From a checkpoint of a small transformer trained on Wikipedia.
Size: 10 layers, width 192, 3 heads of 32 (1 for keys and values), MLP 512 SwiGLU, 3.54M parameters.
Architecture: rotary positions, biases on query, key and value, tied embeddings.
Training: 146M tokens, 8924 steps.
MLP neurons of a small language model. Each row is named by its layer, matrix (gate and up: input weights; down: output weights) and neuron, and shows model dimensions 0-191. Each number is 500 + 25 x the weight over its row's rms, rounded and kept within 0 to 999. Numbers have three digits each. A neuron's up and down rows have the sign that makes its largest values positive.
After each neuron's rows, "fires after" lists the tokens most often just before its 100 highest values on Wikipedia text that the model never trained on. A number after a token or word is its count.

L6.gate31:515515508470539531488522522493500502518488494501488501519498504494510504475511526482547519501513523523502530513490528501499506494487455531491507485503507484453524494505478570485510500497477477493507481486551526465518492488522539474477522518493483486513488501493525517494534455503517543501480511454505481525471476505501478474544495494523507505499440437422528454516475471485479453514521529461520489496469461511499502466497480527486520497480533506523462494503512457516532497479442486454445540505496493548457468461482523535493495501505508522458506537488508481506497532442495469478
L6.up31:520458509483476505515495482526485458510535514479520491503476517460513513511504485502495528501520524519466468505507527523518475470509534491490497556492496485511528508566479468500539494498544513475537515500487502518519473532501470493500504505516576520505496456478490479462498491487488473553505492552527534472505507458515516472491470535532515539550494542513521512510488491481539488503562505541535510505495508529458503489511506542518468526488468542534440511495461509467498486493500494560501475465494481452522471497463497527480482502535483502522484515521521485492490490536483537515
L6.down31:481519463515487516500528498494540501489522470479518533497500543511465517488496548454511536507503466503460507515502515533514485476490529474502472512534486459465535542493457529532492519481532470507454512522490455446510524503519477455531484467518527492523516537493541473489513500517505487499483459480496531460489552548509529472510493475559521505500483506488515491507498469465502546481526532543548489510512478507450541468498490510489509528524538485499487502526509501499489492460484476503498512495475547495500490492494563497494513488503471489515507456485477494495523552549473533510
fires after: " S" 36, " K" 13, " C" 9, " P" 7, " R" 5, " N" 4

L5.gate280:487530522516525530530515467495497498497511522487500534504532435466529487499494517476525501568492500487501456486513520465507474456479480535513488513479449510509513512502507480497500515503510484445483491472543510478496524507492479488511473507491532523522448481531545463531516512513515496477480466494498488491527456517543513511483552511460532482528509478526473520458501515511528455533537469480473484489486506529519518493442462557462521537482514513485493494536484500537540500532479519495509519477501506492505479512483531482478519497504557494527540491498492510523566470495524498538
L5.up280:473534533493491481508510491468466515550507489537456511474541510479508518514472505477518479524497506518480440463516510517493468447509465481504490462500488498528495480439511496449508503497499480471490522477519496495507508503531513509517514528464524486535491474489519455483527528516502522485501480514514515515513473518525503506502537528474532479518559481537460509501476577467505478516479447478489479479510494516528486503444501556481524470522511505475483474559507468513506488518497510536523510457491497506528487519500508460475529534535525481514567504506479501474524466490509473515
L5.down280:496478542508508474491538450503537526542522463539467491472532539527542555482503464469469474550490460516529480496492502487460515460533454486486486503513498506542486505466515508532525517466524445490526535438483485527455493446489474478550515496529465462525515497493510520509524509511491487490507487490469484504482473515528469479478484513505556491490491480492485491541492545477518515482495489519468452524489534472520484491492508501542499515538460501512516495547466489479488510496536464496505466510507533484552501493517486488516498521487490524497501497494482515477467505484510487507
fires after: " b" 22, " d" 17, " e" 9, " N" 6, " B" 5, " n" 5

L5.gate234:538506494513525528510515495481469497475489470530497506473454514482485492467483486473484483484481506499529507516509538483528520514510474495500459504562504525498521482493508500530511516492525506511541498511524527475466552515441465498488500525484527505477491519488474438489489505447530519491483473508494480518476502461496462478461531514520505479496523479490484457500543504498475438536542496482490505532521524484484497526473499522489467514482513515482533491501447440551518554479507518461479459509487530502470479491495531480497549539524516509506510555515507518484502476475479442461
L5.up234:509496469489472480499470476516473499503549522533501480504462466463475531472484480447454472510524523516497496507462498472473496509473490503502475521492515471495505492457554468515533479481452486519500510495508501509536462509475493490473458477504514507525497458489519506519497511466523505493512500488485475482501478509467524525532456459470522527516536527517533539542513474499494516504478481528450465496491458498469500524513507554468529500464467479481444523468460528503507524535501530513506556516512542486459551529501497535546511475518517482510475518457494500520494490492514500460
L5.down234:480520491508455476498467491476489500492524521499499479455498487476526533460511475496458478528468510527474492496471475496499502445459485467515497516503436513495451546492494517516497512460484514496476459563519468471517490512516499415477454471482502507507513432465506463484478472498493513488497463542527511477457506490499499481486511498505513484507551469530498523489502536484480516480485499517528481503514489512461483511475505499486493465531463516514515517510500497472460492511481515463509563537485485498500559496510479495469491500474511500480499487491532433471532524489472478502
fires after: " B" 21, " C" 14, " S" 7, " R" 6, " G" 6, " St" 5

L6.gate382:481502475518524513479508507480471503534499529468526523493482543522509527515508486504502512469509556502451474491525515476491442497440497471464516490506450481528557509507490470522491468474478533501483493482516495485471487531528546507478530472502470488518466548517504495502506551498513526477503468534491474508496504521481487558486559488532502458490522474471516484473499499506499487495495464494546537503471512498473548526491516505448532495471486493532475460514480506521511506507461520480552552499500501510524455501474518553479533493490518483515517491486469518540486496466496463508
L6.up382:532485507500540501470494485453485514520499523513515474519514493501542475509501514501469491510535480485461486459498448561510454492491505509482533505524490518503527512523476506492468506510509530545537479471530482498536484534527555512487492508526466525515465520503498478484483508496506509513506457515487455516534537522491507542471530477525482482483521472503504510465495535535500515542491464524533549549472517504469510479532480481457489463510482488521489438549489480485452511462459500511503499489540474536529509507510483526490494466498505479543494467542505497479481521443507499533
L6.down382:525484487575482496517489514500504529491522528544540471489512467485459518546480480491531529499483442532482474504510496490473524493505497508467492510479520502526515481473505544516510529463512527504513520530517490527466493493519480483543466490532484492508456505491511527499530533518533510467487462476492530502483486516499467499505446506473523539501515497527470517517522509484525514508497481533504546514531493486515478470470490493515534536458493547498570526559474484503497498471512526498548507535528479528490522523513500442499545519516474516502507490514452462510511489462479524542
fires after: " w" 37, "f" 23, "or" 6, " O" 5

L5.gate430:463501523477548501548510512478510445488475494484476444513508461510525484534507526527515497535500487441481480534475502526487484462481498537498523517474464499460496519505499517520537479509501478516523471547493516486519497510497508500498508510483550504533489502496495487515495493490509495496467451489533500538554521520523484548448512537564486468486463509457497508491508497502505463482502497477491513512440510540498481512503457521504513539458554497515499460472484477487466479499503510504530538505483527551521534514522469482505496540468541494505512500517494477484442468478520504510
L5.up430:479540492511501473513486532476467504473495533523487514479508536477519499551513521529531531462515494488494472507521543528524466487439515516499481519519472467466542497495489457552561497530482481479463493492478516489481541528476448487479505507498500492492527525483502467520494524509509469506499482531462533510497493490509523519471532492532504486514486525453512469478495509529511494499489530507505474504489497501498470513433445508460484552493550545522478532489477499504491517488508513492522546529483513497485496515534500471526455545545513461481515491457487508504445478466517496489
L5.down430:546534524493498449511542501517500481528539533475476433470502498536493507519475506506490525440505528488504501490492489520466486489510512532546488470518561479514522441502510515489503472486498493490521473441487466578516480506495463548504501497545508483507539569503480516519504453510456475510510471519501493501493531486473501470542501512500532507486460529490453517491511520488511491503521510499471487519432501522481462515504500483501508493487482507499478508495499520494474500452506496532513480490485503510455506482525512481540497558476492438520509511506476521499480496502482491474
fires after: "ew" 23, "e" 19, " J" 11, " w" 9, "or" 9, " r" 6

L6.gate89:438482502467493541486511522500473475538506538484499488476517470507551468529479532498484504491466463455479494524491506502467513495518501479488517502495460466494494564502502502508468503483494506443470512473516514487530522505524470488521475529496488498491510473508518504496535474530516488488521445491530488502514468497498530494531526492513516523595515492514535478542499501486454511522470472520536466491497494491456511484545479500503517516481557526479523484473498451545497501525527508486486530453502484506492538478518490471567499484478482516517471493530510491533526456529502501481
L6.up89:427520536492501516509573440466487518479476518464482506434486465499481505493542539537544476469495536516502516486519461550511533509502479538509475479452516483535511507494489519479496442540509477483514521511504490496507466510543508480522506531485536528504531514486493512515506524502500489485534479495522484518480457526497500518524503514512506459503515493488464483506499507503489507484500476476518492569522488496469500515500515504493520537542536517490510496516518448499527543494527508486546485504513469480510499519482525510504526492529460523453464483513527530494502497506455528550
L6.down89:488525440462477549483531505471513505506450529482509524554507489482460531492581492498535503545500475503507503493524531525505531478499484499495531527473475474525515480502526495508495528465509528545489478540486510461482497468472533528502454463514457456526514469525492531526469514500526516514481509530493502498511491519502491513500474476515487502501487494517441514514538502492455501489488516477501541478510499470517528488470522492521475470489490471504555492535460507511505493536498490439507510481520442480505482503504513515472511514509465534508507515522520526519522486455472467550
fires after: " p" 33, " E" 32, "at" 8, "d" 7, "r" 5, "ur" 5

L5.gate117:461509494516519508500487516470504455518467471486454522482461489510484492492522499498524460511486499496462501494503541484503534531504534521501535534459482489478557515483510513491491509519486512505550493503529474512567488491499474501484476496500514536462510510495538505492534479550481512545469535533540505463456453508473482490496508453477484469497529456499510456508465507507488495493508522456507477486497486489508499493518504532571491494505471510481476476531463551436518482487507496454534480479516515479497546504485518520506513455521486520482474520538483515495476525554492527477
L5.up117:526468494514503511539492493483529518518537520441555555470517495498466501521494521524521514500510465523494535536496514517493510498469523449505454521509513459467505503472466476484541479477499534499495513526479484494538545489466512504489535469518491525510497468508475531476504530495449499494559525463470533503532487499544497444505514465532506505535504507507503486485482491504492485518459476470479520514491491505542476495470510474486473488460525517516489555477512517527534504463520480497515535532462516491448534501488509462489531494519501528477488445508483528530458515482476516485
L5.down117:496472467492466575489463521511506456528508476501481496490513507501476508511545444487446522515498493481500543470454495541467552532518519472520497480481450488515513489476526514446480477541534509550508510521492503463524524508510470509538520498534482478517502498568523540509542496498498518523460500506531518501501514475504514506548449509522518476512494547507497511477503520471486479495503537490499477509507474500458507515513479493495487489473516488531481522514540485460459504502487488495527519514464486479480511469476536552526513512505508523460485475472494511506450456493510504485
fires after: "ag" 19, "ap" 16, "ric" 9, "ul" 8, "ac" 6, "un" 6

L5.gate360:513509493492480492508510502478506473535539512469546496537528504507502520511475471520514524521485489504496484567507535507521477527488490543493463509557427478508519531487504504554489517492503508481541473493502472461498506508480467485479509521505515484529498505488487477483487492471542496478512451474475486533488514479485476510510538546509496473539497497512522520522535506518502495531524525501501448492508515516493510493476452467482477484500487565508494503499482531494443502469509502449564538491519518550458529514464478447479524493436493490529482496484502481538468525506498514509
L5.up360:565467487553481482407483490462483509466491515505502532488492574494492545509491504522502473519495518520530509482507482487460515449499523514488491518535526543473541524453531477511504497476511503509495473515524485482510504505493505503497513488518473507454499498472489503504461462501517520467475482516452489527534497538473466524450458525494516489450528486492517465492528465514470458486494498533477510536514504510502510511507466518467489506483458489519516512530506450518506494496519506509524517475546537508478521520501485473515489505488494521555547505466532508513509514463511481483
L5.down360:510509422505505537472509542506477528500531514493487463470513492463532479500514562482512484539508507487485495502484498530520502467525532517506472464529483548493485468467503464506500484518535466557541497471526462533502548521532536444517470484535450463459526509531511469516489495511510456471508516523502495474528494490492543517514527471487506479482540491493511480454479499505524498509495527507528498487476530499528488521513506490508556476484462508515472513534487456482526490464483517494488512454491470480499539489525528498509447471502510529519536479519484514482487504490509516492
fires after: "ou" 31, " w" 23, "w" 19, "f" 10, "ew" 4

L6.gate253:511520472507523513482531518499464462521542498453488519456496459483487475509460493500488527550501482525479509534513556483499499512499486527525526503492486509480484508519523462501517465530489507499495503472527520422516526546476480491500505498516488533550510428506537474519517479484489516489502439509534522483462487481492527512501521475513547500489475491518468506493468481478478455520511518494496479517495507520547487495486547473502510543482522564510488541532478485489491503487517506486490520508505476532473460436473512496539513476530491504445475479535521505480520466510489515504
L6.up253:460523549567521483535471473501501462479539497545488421495521474488492491476521475509508527437518495469520502502452534532486474514504486479523482526478476483517528488489484514487544529494471532495540469532472525512521520499490512472485510526506526522456489481472504493532500483560486499541472487523451528486534489492534484524518468521502491484507489506492492492490494551526534492512475475514490476469500505512527482486509510467502527538490501520492488535488467491523516504475511512559510510477460510532515482503544537462491542496553495516527499537511507515473487495524495496467
L6.down253:506539488487523511512511498453505497492509495494537525450491457530546481531456494517526462504505533519500463504479521477478472503479512504505466514514523483512474559487535456507478510517536520514538525507461494452518516500443502479467494525490521471509500515520537507519516504507509461542538473496473524521501468505515521474483492563548493528489518486523518515499489528523511482510481491503514500525494573514503495502468519473500567528510523541512483470550524505523493494480502474551494530554496474518522483471482495474507534477515455520498508462480489466536514523506500529479
fires after: " J" 22, " N" 21, " n" 10, "ic" 9, "e" 9

L5.gate379:493486509516534529531523533462464495502497476499477544468521518523471486499519505527507486492447507463501524517494511517511518502497486500500533506533499453493527540463476522538475443543512541482542483524514510488534483497517523483462468478477513517486549466499524461507527460515497527503491511503499486521547513512480460500485503509521505495524479438477488467479516479491482479480491521478507536518473513520532536495499465511530538463485510532455499540486476523525531503480513507502532545500461482502487530574465498505456501560508540511507506500503459515534483516520515532509
L5.up379:511440517480555495490479501490512503575496549484494510484510531533481507528504471492481469503478510500480508506501492514496521543564525432508517509470527525484503509453502506510490432510491529520518539496465481510507509498527529500493478505508523464463511485481487476518490496517464538521507526491489524493537549524475491541476496492484480467542520515513486501509497485469492472464461495496482558519500480522553518500519500505530535462510512498517502539492483499518475460545504499481513492470490493457499509557493506542473500547491526489529470485537514528503470509548471510503
L5.down379:498476543500500476475481509488543501525501497499473497529518524504454474520497518517483519526527434486479490470493483537530519562518514515508482506497522511463512516487512523451500498530480474521466473503474489543444540519519539502510500482517517492505515515500493501518536524549475479502495524546472519477532519507499509527503505506522457497505532462461507523541529516465540460527502478536506538514531507489556511550535564508514494498493515476518524523476481490484508462536487480469465535493512509477529511490559508548496482492499517489535506495503511487460465481522525511542
fires after: "g" 31, "um" 9, "ap" 8, "ag" 6, "ist" 6